Part of a small language model's weights: a variant of Muon for these matrices, 209M tokens.
MLP neurons of a small language model. Each row is named by its layer, matrix (up: input weights; down: output weights) and neuron, and shows model dimensions 16-143. Each number is 128 + 32 x the weight over its row's rms, rounded and kept within 0 to 255.
Before each neuron's rows, "fires on" lists the tokens most often at its 100 highest values on Wikipedia text that the model never trained on.

fires on: "z", "se", "dr", "Ne"
L4.up168 [179  81 109 125 152 111  38 145 146 130 110 119 121 166 142  57  86 112 114  53  86 155 149 125 149 103 139 117 132 158 187 135 141  90 142 181 128 128 104  97 113 116 143 175  76  96  83 134 157 200 145 154 161 140  75  89 107 164 136 153 148  96 158 123 100 129 183 149 162  81  69 133 131 151 124 144 103 150 138 197 103 115 100 130 128 150 131 114  90 151 173 115 171 137 143 132 138 159 101  94 125 146  78 114  72  52 155 100 168 133 200 153 145 102 153  97 125 129  87 176 160 176 123 130  55 106 133 134]
L4.down168 [120 132 150  76  79 127 111  71 190 152 118 107 161 114 129  99 146 163 127  97 176 117 151 134  75 126 143 132 101 117  99  90 157  66 109 122 116  87 146 190 155 111 148 127 161 119 158 130 130 209 109 230 134 104  86 110 142 107 161 131 156 185 171 124 117 103 140 176 169  64 104 147 111 123 172  88 127 118 124 106 104 139  89 115 159 121 116 103  83  98 146  56 130 135 154 141  97 149 163 173 139  64 115 136 146 103 150 139 127 136 136 141 110 160 113 121 111  54  80 140 121 179 109  95 112 125  84  78]

fires on: "n", "s ", "5", "and ", "8", "| "
L10.up300 [ 89  47 168 180 118 133 178 139 132 129 108 170 113 129 158  95  92 167  93 120 174 114  90  92 154 158 130 152  91 141 182 130 167  74  96 127 152 151 130  94 160 121 105 156 106 130  91  93 109 108 136 139 145 126 150  73 117 134  99 128  71 112 156 127  89 126 109 159 158 128  57 153 134 121 158  99 177  94 145 134 131 129 127 105 111 109 148 170 166 204 165 148 105 138 196 117 104 144  87 102 123 111 157 136 156 106 127  78 101  57 152 133 137 103  70  78 148 101 137 125  97 151 151 152 107 113 110 145]
L10.down300 [149 151 106 143  96 114  86 136 160  63 136 122  68 174 154 127 148 127 126 153  89 128  74  90 153 135  83 138 140 156 143 113 135 179 145 142 111 135  87 134 121 142 161 166 144  78 137 137 119 128 153 116 111  71  81 177 178 130 149 138 188 105 137 199 106 132 106 150  77 103  85 203 131 176 182 110  84 160  87 115 125 140 176 113 160  66 154 155 116  88 129 103 137  98  94 168 154 105  97 112 106 162 114 166 112  92 130 122 123 190  95  81 133 178 107 153 127 107 140 145  94  44 163 126 151  89  98 148]

fires on: "sh", "Ro", "lo", "play"
L8.up136 [172 167  79 128 130 153 109 152 116 177 109 121 118  66 123 123  88 154 173 137 138  80 115 135 117 161 157 138 132 132 174 111 230 113  76 126 128  86 142 135 169 151 127 138 148 119 124 118 127  67  80 124 105 138 115 113 177 132 107 117 146  85  49  74  68 144 142  85 126 102 141 107 137  98  64 140 125 136 140  85 166  98 191 167 174 125 108 101 141 148 131 154  83 169 132 154 216  86 158 166 118  99  98 159 118 135 120  91 148  68 128 130 137 175 134 115  93 110 102 151 133 106  84 170 159 191 150 116]
L8.down136 [131 105  93 135 156 127 170 139 125 157 183 129  96 156 134 116  87 115 111 100 134 111  97 118 115  97 148 128 172 205 126 119  96 152 196 111 179 161 151 156 133 137 143 123 174 155  92 164 163  90 104  85 139 137 112 146 176 137 131 145 193 127 135 162 131  99 160  92 138 163 129  97  76 144 102  96 152 130 115 136  84 135  99 159 132 141 110 165 110 126 131  66 118 141  71 130 139  72 152  73 127 192 162 121 110 136 157 167 140 144 113 104  89  77 103 102 145 117 130 157  76 149 158  98 168 191 138 142]

fires on: "v", "em", "an", "ed", "igh", "ach"
L8.up16 [150 131  75 127 150 162 138  71 100 144 151  81  90  94 137 134  77 187 129 141 137 162 100  90  88 112 112  97 134 110  64 169 113 173  82 101 155 128 137 174 144 157 200 131 139 167 150 114 121 170 141 105 159 159 162  88 114 100  65  84 113 138  88 116  95 107 145  92 172 161 157 169 132  67 133 104 106 111 124 171 131  74 144 118 134 153 103  92 138 113  94 156 131 154 183 144 120 143 139 165  93 167 163 121 186  91 150  90 161 170 129 159 127  82 150 165 102  67 180  83 146 163 110 156 124 201 153  99]
L8.down16 [178 131 147 104 100 120 131  69 115 138 102 109 146 141  95 135 157 151 144 160 123 144  92  85 125 105 126 106 142 168 179 123 112 108 136 168 183 122 171  93 118 115 120 118 209 140 117 139  93 150 161  99 114  76 145 122 123 176 141 159 155 135 156  92 140  78 125 143 152 136 199  85 107  92  98 156 127 129 141 137  95 168  98 149 119 144 117 172 131 158 136 146 143 122 109  92 115 106 158  71 105 165  85 166  65 136  96 140 125  38 179 141  98 198 137  67  80 182  72 131 137 199 106  90 183 131  87 156]

fires on: "ach", "s", "as", "on", "ers", "es"
L9.up213 [128 134 132 118 181 135  69 112 108 119 140 131 117 149 118 114 177 110 119 139 153  21 170 131 116 136 145 139 144  82 109 156 192  79 126 103 144 143 105  74 112  93 131 105 189 124 120 103 140 129 121 132 165  86 106 101 126  97  73 150  45 146 128  71 108 144 135  95  75 108 175 174 153 137  90  74 106  95 142 122 184 105  73 144 176 164 131 118 113  94 128 130 205 168 197 151  98 110  99 124  91 128 110 157 104 131 191 136  89 179 120 104 147 130 117 139 157 148  69 101 128 124 157 140 125 132 105 168]
L9.down213 [126  97 179 133 124 194 192 202  96 149 140 138  64 145 160 127 152 177 138 130 133  65 133 104  79  69 167 140 138 102 102 104 128 105 112  82 120 154  99  71  76 171  98  89 117 191 109 122 154 139 107 132 154  95 137 141 174  90 107 148 109 150 106 139 162 150 174 144 176  99 171 133 103 119  95 149 188 142 146 171 104 163  74 112 116 116  79 105  95 162 129 113 138 140 135 192  83 147  87 124 100 169 100 126 159 131 114 180 146 160 137 159 117 123 215 149  60 158 116 120  93 173 157 122  49  80 103 130]

fires on: "ti", "i", "ri", "ir", "ac", "tic"
L8.up267 [129  72 155 129 101  86  68 202  83 109  94 119  92 109 179 145 128 131 139 141  84 115 147 133 142  68 118 185 151 156 163 123 149 121  97  68 103  97 122  85 147 127 185 120 143 148 189 143 156 191 145 148 124 166  49 143 155  96 130  83  87 139 178 147  97 110  99 105 114 116  95 105 107 159 154  99 130 117 192 118 133 116  84 124 136 176 135  93 145  99 182 157  97 103 136 158 112 146 129  27 137 110 153 135 153  97  98 101 157 200 141 179 168  87 116 154 142 107 167  93 113 155 178 156 107 138 165 107]
L8.down267 [115 161  79 102 161  96 151 137  84 137 142  76 102 157  96 105 116  64 108 172 138 171 119 142 173 160 146 125 152 158 171 133 113 161 135 131 199 183 107 142 132 166 145  89 123 140 129 136 123  97 141 130  61 102 168 164 165 169 159 140 144 121 145 147  91  97 151  60 180 127 128 152 161 106 172 114 125 127  79 126 200 112  70 163 101 160 139 116  52 114 124 140 119  98  82 115  93 133 124  90 157 130 221 140 112 143 139  40 109 101 122 165  90 150  90 141  99 161  88 134 130 141 132 148 197 158 132 112]

fires on: "es", "e", "ers", "193", "194"
L10.up173 [112 136 164 113 143 166 102 135 139 145 145 137 114 179 155 125  79 196 102 145 114 136 130 104 152 151 104 156  55 112 126  99 155  82  78  80 133 131 131 103 149 150 143 159 115  70 101 142 209 139 146 155 156 153 129 142 181 177 106 137 157 131  81  58 117 102  85  69  78  80 122 166 154 152 130 169 124 147 129 140 173 119 136 174 108 135 114 141 132 105 118 121 145  81 123  67  81  80 121 138 203 123 112 144  73  67 176 193  92 129  54 134 129  73 135 102 106 150  76 118 144  99  93 149 138 117 111 140]
L10.down173 [176 133 167  91  83  89 130 129  88 189 175  82 107 152 149 213 134 172 104  96 141 141  91 102 104 122 180 114 134 101 110 118 133 147 118 119 154 150 114 146 144 146 112 145 158 122  84 174  99 125 117 125 158 190 191 141 153  70  51 153  63 120  77 140 128 145 170 113 142 135  54  69 136  78 127  74 137 137 162 132  50 129 169 138 117 106 101 116 168 100 130 173  98 164 140 137  88 119 140 172  59 131 107 122 103  97 164  86 134 138  79 151  99 151  59  83 103 104 131 125 122 145 126 101 149 123  92 145]

fires on: "mov", "ran", "retur", "mar", "Div", "ag"
L3.up12 [156 104 143  96 153 107 130 120 143 139 127 130  86 177 123 133 137 157  84  94 174 110 180 181 164 132  85  85 145 112 154 162  98 189 168 138 125 118  95  91 127 120 149 144 159  84 149 113 166 110 142 165 104 172  83 120 119  86 116  90  94  90 103  46 183 128  94 141  93 169 118 148 154  72 129  96 170 123  83 165 131 115 145  85 116 167 169 138 150  87 178 135  98 150  58 154 171 117 114  82 118 135 133 141  45 124 169 137 109 130 120 132 160 185 203 181 114 116  91 109 115  93  71 116 100 118  90  52]
L3.down12 [113 113 142 149  98 110 157 104 154 102 125 151 122  68 188 137 138 149 165 153 149  52 141 139 107  61 120  52 108 136 166  91 162  63  56 123 161 142 189  78 148 115 141 110 123 111 139 176 106 104  70 123 113 141 152 130 142  76 120 114 145 117 139 118  97 175 142 142 132 164 103 113 144 100 128 106  77 141 119 100 204  86 121  73 114 144 210 194 115 163 158 125 167 191 162 153 104  87  84  73 198 128  96 121 144 121 132 137 134 156 140  94 120 176 158 166 119 116 129 141  96 166  96 120 120 137 165 118]

fires on: "200", "als ", "care", "th ", "ft", "age "
L5.up258 [127 217 115 115 156 111  81 176 119 145 101 191  87 156 140 100 186 129 189 119 115 110 132 153 122 132  93 127 171 100 137 115 170  77 172 137 138 142 143 120  96 103 126 106  71  61 134  90  56 115  92 103 163 119 151  97  97 104 135 153 127 123 144  83  68 109 140 118  84 125 160 108 136 218 145 124 137 122 161 146 180 123 148 121 154 148  94 174 153 132 136 110 133 128  72 120 127 121  95  91 173 123 122 147  87 130 146 111  84 117 206 151 101 129 123 138 135 152 136  85 113 107 148 159 142 141 163 121]
L5.down258 [126 158 222 152 154 136 142 112 109 174 111 133 158 133 175 102 103 131 107 105 153 174 127 123  99 186 120 186 160 157 156 187 120 129 115 179 130 120 146 119 177 114 103 192 154 171 138 126 100 119 206 107 129 176 155 175 163 142 133  97 125 156 143  97 198 120 127 103 117 100 114  96  93 105 148 112 174 107 119 107 120 127 100 100 132  69 177  97 155  99 164 118 101 114 153 118  91  87 154 112 137 103  93 117 133 126 127  76 146  77 107  94 163 112 130  79 130  69 139 120 171 123 105  78 123 156  95 125]

fires on: "e", "iti", "et", "ist", "es"
L4.up66 [165 123 139 132 137  44  89 109 115 173 147  99 143 105 132 154  55 171 129 130 138 116 102 122 145 207 139  80  85 196 140 130 154 112 131 169 113 148 110 105 130 108  78 125  73 108  60 127  98 131 128 118 130 128 143 160 102 145 131 200 113 152 139 109 178 135 136 108 142 185  95 164 112 135  79 147 161  89 172 128 188 139  45 109 122 126 103 155  65 118 139 147 192  85 121 118 149 133 150  96 151 100  90 102 130 165 144 149 133 110 123 127 140  17 165 117 107 139 106 150 113 100 115 130 172 150  95 127]
L4.down66 [175 147 170  97 114 109 142 220 123 145 110 105 174 154 110 107 112 111 107 158 151 140 172 103 122  51 177 121  92  79 208 191 140  67 118 166 129 167  86 144  85 139 195 141 148 103 115 168 116 145 146 146 111 187 118 126 129 121 141  99 136  76 107 123  94  85 102 161 135 112 121  91 117 138  93 154 173 114  97  49 134 129 137  73  45 111 117 119  54 100 103 117 133 132 112 145 127 110 104 159 150 170 200 154 130 137 159 125 177 137  98 197  83 179  97  95 102 128 158 104 122 142 147 120 155  85 156  80]

fires on: "foot", "released ", "us", "oper", "ook", "published "
L5.up283 [131 163 123 118 150 166 193 101 129 111 149 157 144 124 166 143 114 136 136 152 130 103 117 137 119 107  97 100 146 121 120 142 120  99 112 140 152 125  66 142  32 154 103 213  86 131 128 210 126 125 124 105 146  80 137 123  61 164 189 212 144 184 114 105 178 134 128 106 155 186 128  85 113 156 133 112 143 120 157 118 135 112 191 133  72 136 136 123  78 116 178 116 106 104 131  74 128 130 137 214 146 128 157 149  79  81 130 138 136 149  69  89 133 147 176 202 105 147 135 103 135 145 104  89 121 115  93  86]
L5.down283 [127 102 189 103 120 114 185 118  74 156  97 118 165  26 101  47 131 108 136 130 191 158 125 156 147  92 193 175 105 117 114 141 199 103  84 182 119  97 109 179 149  78 114 145 104 134 148 142 155 111 118 124 149 101  87 128 130 142 148 121 128 113 125 132 181  67 124 114 104 165 138 153 112 137 127 168 159 139 137 120 131 144 174  93 123  96 134 151  71  85 150 112 126 122 132  96 119 214  86 155 158 110 183  58 151 135 122 134 150 150 120 106  79 131 191 112 175 136 113  71 110 101 115 152 184 107 127 159]

fires on: "am", "ay", "Y", "oy", ": ", "O"
L3.up69 [162 126 123 108 105 113  89  91 176 156 114 160 123 110  16 103 127 110 113  88 155 122 136  95 147 187 136 169  99  70 172 109 119 115 154  85  85 136 118 122 149  81 100  97  30 172 122 173 103 149 147 130 130 112  96 123 137  93  80 140  99 153 189  86 123 158 153 152 147 135 189  97 148 129 133 121 151 109 110 206 134 134 118 106 176  96 193 142 140 125 119 109 155  89  72  95 161 193  77 114 112 176 130 133 126 136 131 133 156 139  88 122 110 122 138 142 155 134 121 151 178 120 125 126 148 134 131 153]
L3.down69 [117 133 109 104 136 121 182 149  98 135  77 144 187 128 143  80 126 109 147 133  99 120 152 139 101  95 141 132 135 158 133 132 114 144  96 129 176 138 164 100 151 126 134 146 162  88 119 150 120  51  94  33  93 143 112 112 120 115 151  81 183  98  70 138 113 107 115 133 104  71 100 172 123 152 145 121 130 141 193 139 164 203 178 138  81 138 139  78 176  89 184 128 169 130 136 144 123  96 121 152 115 131 136  98 153 168 147 111  90 118 125  87 132  94 121  53 122  80 189 109 138 114 105  72  76 138 132 137]